config = dict(
    num_key_value_heads=2,
    head_dim=64,
    intermediate_size=512,
    norm_eps=1e-05,
    bias='none',
    init='normal',
    init_std_up=0.0605,
    lr_mult_o=4.0,
    lr_mult_up=0.83,
    max_grad_norm=2.0,
    max_seq_len=1024,
)
MLP neurons of a small language model. Each row is named by its layer, matrix (gate and up: input weights) and neuron, and shows model dimensions 0-159. Each number is 128 + 32 x the weight over its row's rms, rounded and kept within 0 to 255. Numbers have three digits each. A neuron's up and down rows have the sign that makes its largest values positive.
Before each neuron's rows, "fires after" lists the tokens most often just before its 100 highest values on Wikipedia text that the model never trained on; "fires in" lists the words (lower case) most often at its 100 highest values on Wikipedia text that the model never trained on.

fires after: ",", " was", " of", " is", " at", "yl"
fires in: "an", "anion"
L4.gate341:148092156147118107119160184122134122070119134177154132060164093137195185160108136162127139108132127128183140124102147174145164131134129181105130122159164064151145122074194076146159175117153137143133132145138124049080065147130086115168102103152135084141142089078077093143123134158106120167103081191162066164133090108145099094154099131127121103146181122130177098096111134142100100080097176200181167191100142103132136106078153153125129114111188134098111121152159166171117112142163123
L4.up341:164116151120145133114137110127117165133132142098175135171153119101052063142171093052099108136139123150112118128124092117113121141096109141159144123092109086074169140112088113108139127115134095165105137161185152142164131089143169169107142128131117142189097180132176111112164114123160106048102069124183161125120103131170132135089077170110137168176072138104106162095098163067166118199119181158184030145098091153132127124088160127105156125098058118165131054129135142112107120151169162

fires after: ",", "ed"
fires in: "and", "before", "while", "after", "from", "by"
L4.gate165:130089099133140143144170089090138138135077119143100087099077132116107090151150183077100185177183143214147124130117152142160109160127100100177159165134092125079082137087145133154081164113107141125150140127163118148118100108122091116130140175149152133112148181113143138134174144138120121110144146192138138114110143088127118128060184146065129141068206134136083174157184115114151107187178106185107166130158122092141097119186115141059151167168102112101124152058130082118105117133205157
L4.up165:111118096158086143134121137139115141087173128114138161088198117168084133137103172104099149120074146117173140149100144152113125143133119100099111131143176098159090051163182124085128121180100070149078147148112064164158127135189124151199121117111131118141135100120151155129073102107188163114125028095152166181165104097127140097143102139100129156183123143131049078127135153163105150153063122124107092126073147198119155133078137173159103095169121119104137083153133073130120154172163139

fires after: "1", "2", "7", "0", "9", ","
fires in: "2018", "2011", "2014", "there", "1978", "2010"
L4.gate137:126063096134156118105134138060112158157151163255130142116090133157145124151144093119132175159049135095179090196144137150113115171158129048145160143128113082131078117140136145141148164152116132149158160131123150084124145183169108171146141129104068166151164141091100099128115120122124040098115162103122119163113157115166146146151156087083165118149143178116164109101066119099080115120124135180152137173133111113143118213139129211130120165093125083119152134073125106133127146134131136
L4.up137:218117086114150168106153149145116128148140155117128110127153152109149115189202160110085139116117216174096097161193117179116102076066113156088099165166134152115093135101132123161189099058083141145120131185088132066133109102091105136107103148139115126122094163155146167173123156156168104138090177100183118153112146143130142082170104139125194064097100124093188176151134138161119107146117157139167117143129161136083178152103152148081139122143194137141165171090147135127106102140101124

fires after: "."
fires in: "in", "a", "after", "at", "on", "it"
L4.gate41:126108143095166096168102114100099111071193137185097117105109117099102122126131134114087153149136081145092110120092142181127163128149148116071202151103124110191056112119147106072108149195127128196101128120144031124101081137123142101091134123097106095115112094148025135135136154088128130122136090101168128223131157141175141178146112148108102135136107176122078153071124129083116124138153127143058154154112118151078116114148135111133113156185172161094104121145090128126128191120156140
L4.up41:073095108120127165186147095059153231133111135094190175122159136143101159132142115106161132102141146168169109097103177164114111096134176092154098167105143156140109176084154137133153118128151130114134189146112055208195143102140133110054138133160146078162172121112116142130186113139096089070125105120139086077119179139194174112156156127143167124138159111112142143115168123123069168147095083152147128138093104152136140147091128134074148097164160101171148132119152140139141056155129103

fires after: "0", " ", " In"
fires in: "2020", "2021", "2025", "2023", "2024", "2022"
L8.gate294:187133145133160064128203154145157087136160146065140185212140129154108099104105111111130172083151103034139208144167131168143124127079159140067147113113104171134088164119147146126161110124144116127161121117119089146098160102136147187162113128134145124095136086146124110147142150202149096165098090149099124139097128123085141128072188155107114090091146152097062156076104178175066124136144134136124192116148157084108181128132124103151128164140082071157107144097157110100097111127155127
L8.up294:150125122070108120151159100190127139137199109116109113094188117099135138085120106106099131111143120116118131116165094124139171104129157150078061117106104179100139143124140138139183136155123097132124073144033134078089116125134144197128072163129122092156086081144115088105133161166140100151076132066095068164110118074140138140116145162191209068176123098165144170124156097103137117044129138144156131089086180133089156136177127105156149129093110146060115115087123077133119100105126132

fires after: ",", "ed"
fires in: "and", "but"
L5.gate304:149086129089140142053077093160128147145117098146135112178174140108109128139074104071102134131132101127152090126155168071122117132111134088171109178118198085139145128144153147102113091149108094174124164098192133122095170128240086084114116128087106117102101145128120169127142109104073176108167132129075143119159139080115064082120099165154132156089154181192116158187105130124146120142176145156088130154164127129092090123140118141122117149181101091125105165136068128155103105174152210
L5.up304:178064119147102135099062071149117166144147083136161158102148156150109128109110138111139117158178090134136094044108137131169101139093112117145133130097167118203121128133104135098111085131074155145139086071154139181127162117159095080133130196123137125155124152097206129183182147062147126111141131131140158105153113090142105101134142172172093126141134145136084145209153100165120102173133093208081176131204153172108121095113105131085139101139170161148099156139125090139105157126175179

fires after: " is"
fires in: "a", "by", "an", "one", "the", "professional"
L2.gate212:154066144155153159157122144097119161121066092181111157065139121100155103173105139154142189137071063150121121120035155191076142170094152159048155130100134111148111098112090118057142102103158125088073119121094105113209087138146128173137079110133109085144165107099095081169161134155125105147111100167143173163149117108183149165138106130125121103172111170099148137195129123128135144104126146114102137172122121097134126185173148118176145107133171150090131196134121115130078127156150122
L2.up212:147069129188112122115152130152109218092056157153145219079079112097121108177132155149154154171113099110098147085103163193083141176076213163075150120072137155089100114134134137114124131093149128099123107118065149137177101128095118125130106121165137086111133129096116115138132177180115096171144139086113133127158134087112107103154123142114124121169125183103102146197141126202112109122142112102088092094078104152140099092156139147168113106120146107166141191128168117156057096131115128

fires after: "1", "4", "7"
fires in: "11", "2011", "111", "1911", "36611111", "41"
L3.gate200:110081115094139119140178142124142138118119176152195111117125066078080129177105124117057088165121171134118155157101123195123093112152110079142189061153128144116103097113098075160083114114130084194208179163151146153117133142192144146094115105083138119106122187106133104158119097191120121066139103160103157145084102163139129109113106101074104084108159148096166120128148075170118143100150095134086128139127120101094127185112173195132110111115139198120155132083127169120096101097143105
L3.up200:124092106120129139128169185160148117146095154143163173146123098081115121208085143136095128176079121168083112132102145146132059174139081077186178074100163126075109118152139096104089162132109133161110189102117129108117135087137066153103139167076158143136123167101131142128103099145157155092168105124082133141067119125186142147117205115126084154137208130076173131136135134118177142126120091182169155091126042161111112189121136167094142150104088144130128159083104127126093155118135082

fires after: ",", " well", "),"
fires in: "and", "as", "including"
L5.gate18:105071153114193132162089129154172174157154163075164128113124149163178109183121143113134081111095166180200094151164134146140063128133075176170108122108105124149118122114054144102067160108132151157102160171050171096094141110082092130116080131133109147160147096133147140122141199070128138116146135163160152132107157099180112167118163101150142132167101132128201141095151132121159155140183143175111100138137187077176125128140154088115100149130168193144114129168114181128093096146132160
L5.up18:132129181105178110162129083174169163137113120100081165153084161112091164147142204078100109119093145175153093166082196149127102210125126114081140141082205090153134103124066138079093137099136100099131123141087082135103175080099138094107139112110169099135128090113170150083093145098122142120179137126128115116078069111107109136100158172094105098137152142169162114135165066113102133166144147104110137123117163084140136133170123101112131177121115144085184078164100153171076083146183144

fires after: "1", "2"
fires in: "12", "16", "11", "18", "2016"
L7.gate227:162094123110111179157177164146121118094167180152137183115127144069174154126090110140098160125075164204143115076143093138119070141138141190111113133124093135162109163130135083124094135139110085139119140088072132098164108077097086095149109160131099160173064131081075093137135187140136142129131099199109155196106112167076106100136131167067122105138138075085210096158071125089148119104085098123138102074127133131130079131131103132151147134124113094108173169074119117135084109124141082
L7.up227:159120155167092139130107113133198119104143102173072070155133138141109160122131165091154142194170142106142161146169116091129142124090124163123189093060114107072102122090101126168160131160133095166134112088188096106155166156101075145104100094121125082078121182139146147100180094153130065138126057143113110140133149075106124121169125083072121141167113130151145098099141158158121142082139207145143115175148155107067150110135126204188203098092161124116136126111110112163153168084109147

fires after: "1"
fires in: "11", "13", "113", "1911", "111", "12"
L4.gate99:141161117127195108167141123096154107094100150104079141152135185090158130117114158110128126119102088192130068181107098171157153151118123152110126139160109074128140109106168143146112108163087094151175142114147186117135111083074140145173166059117123152168144096148134095150105108162084125106147082175127190145208129133071112128110156110134104153125155137170170077186074165138065128137128127160169179171099130152044114093165165209146149107114102127116113142112141111174132095076126083
L4.up99:118113148128151118124113128128160155104155177177157127153152143127067117095098106087055134148133125184139130097111165119145139157125107090151118111101110123126119142125084146158147078159043085134145118094159127143158101081140095175081103148128164160166102059134153080150095104206094105147180134197050166079094131126131162153115143101145130147090141110125129127169069151134070168183094122195131207114098099096102054090111073168143181152148137108148122146121113125128122170095165117

fires after: " is", " ", " was", "the"
fires in: "a", "arts"
L3.gate359:164111155096096107106053063165053163143090075119115090125131134116140122108120193108175146112168130156100169173062179107146110185122136119115130139090178071146140108091157079102148134110165126112160073155125102087163108187149202133115115096153151042125106136104118121147143127167114111120089137123185150137158088105148163085106157165122107129177181171149121103179129082176069118086098134124125148178132113132125154086172154102135129071108117107108092161117161119119125105132195157
L3.up359:067122140138094103105153133157109117170107165165123140145126014147112115147130173123121174196181134126133158128080110139150120190111133110115080142083130165111117162146165099094072146110033060109144157091140119133118057131141147129094158141167119091192095162136188137137085147112106115135101170107166134118093091104123153107115153175097157076166082126135141151152102157157138157132159158181151176123121076168138150125163118110168169156170164059090079140140127157145152089145102096

fires after: ".", ",", " and"
fires in: "in", "by", "after", "during", "on"
L7.gate400:120136121141120104128146100070080173124140163121178139180213140175073136176048154171116111114129082186124138107125222106115153135098125146141144122122128135183105084170131079167134184182180122178156141100169090083134150114104172132166114168112104104147149104076154081110083141149125150143096142187131093140142109129116171116098135211098140124121128168140166166127113118146156121151121126150113124171121099139081104208105095088091102130061123109136151142140141111147166161169187110
L7.up400:127108103086121112182126152090108183064135183121134127127159148131096111150069113159156122071189076158103139131105220124137145127114148119086154092169157084201086112164094141098136137139159093145119144096177133121089126052101117151168106146123136109172138128080065080168148129166104164148142087173145144093186146087141139114110116165106099149088116174108126169102203106118151141132143157132137138129100080129115065172098148121129110082070126191155154117123168165119133181145173088

fires after: "0", "1", "2", "7"
fires in: "2003", "2006", "2023", "2007", "2004", "2014"
L7.gate291:166113110145077127134091187101184114148112108136134126137139164092082142187182110122152193163099141115205179163114139140114115078169156107176144145117141090155131129151118166051108098133152160192107144108088086147118139199119106135102156127153129099078126172132140178167079136077151144130127138112127132093104159100182094172130180108158116121144114110110084111122120105098083165137132139088140093072172098194165140138137142185141134182122133123112111192080143164056120096146168197
L7.up291:134112172115125123131162130118093139105115118121149127243114098130088170159114151133132117132141182106101128158046126139100051108140080081086144115108122078155152082176109107121157131064153066146134115155102090141133128134126151168105116132113123138097169131132104187124106135169135130139122113130139089161077094091130110156042162146136108146056216161048136167149201128115081127142111113156129146163129136092133098122155101063143128145163168133172117145065129123148101057155107127

fires after: " (", "-", " was", " the", ",", "=="
fires in: "born", "age", "life", "early", "aged"
L5.gate461:153138180113143097097144093104129134095151159191122128189163163062157169081100125101172036098103133105093120156178142132093126117082151139112171087161195126141066117094117172118088121131183150151153161105140220061115139115162132143120066136097139098134110107116198135160131181112075105093068125146147073121166142124101109134137065170187126130141080135130118119134149138143101140136129080094142103148126128136058107051095099129124131144150128162139114159151131153145081175135136132
L5.up461:114171129094119145154129141123103113119139132127127116193156182144131154096134153159160038174136186147076089101101166092124139087107211144131142102153151190218142091138119160149171111097123135105138170180182124148136125106125155106119174077147159107140055108146139199112156158089092068156148112071130197102122135105102158084150123158130149111154087075096120132104157130102154171101106105099149177150118187140123120117118120146144089091088121083123136124161206132151114134145153070

fires after: ",", "7", "2", "6", "0", "8"
fires in: "and", "1975", "2025", "per"
L4.gate511:088144149188136107160165126084129097105126205145199167090090135165151146120157167124109176162120095135175092132137095080206081139046112143107145165053092142115107122179145156114129118118055114118081119202121160120077180100108123123135167154074121151142140112117122145145158129154130101100164113137123120173143142161123093176112109148051093097087132117182156118159148128106094133128093096123198133147177138091149123162104143120193163136102109123113076106106126178111076135104163139
L4.up511:149145143104187126121098146180162150142145107156115096141127145171030142120181110129097121062153103126103145109176119131138123153123188095104158101102127151146161073148149149126129131106155185086088122161089111077072160149097163123184119129119152136164110156147138144126142209168110205138137111117096142101158127132136174108142165137097097107106086117188067157170165154157096149094107093111127126104055095134128099074151113172187141107072112142108183065138138158137184153168076097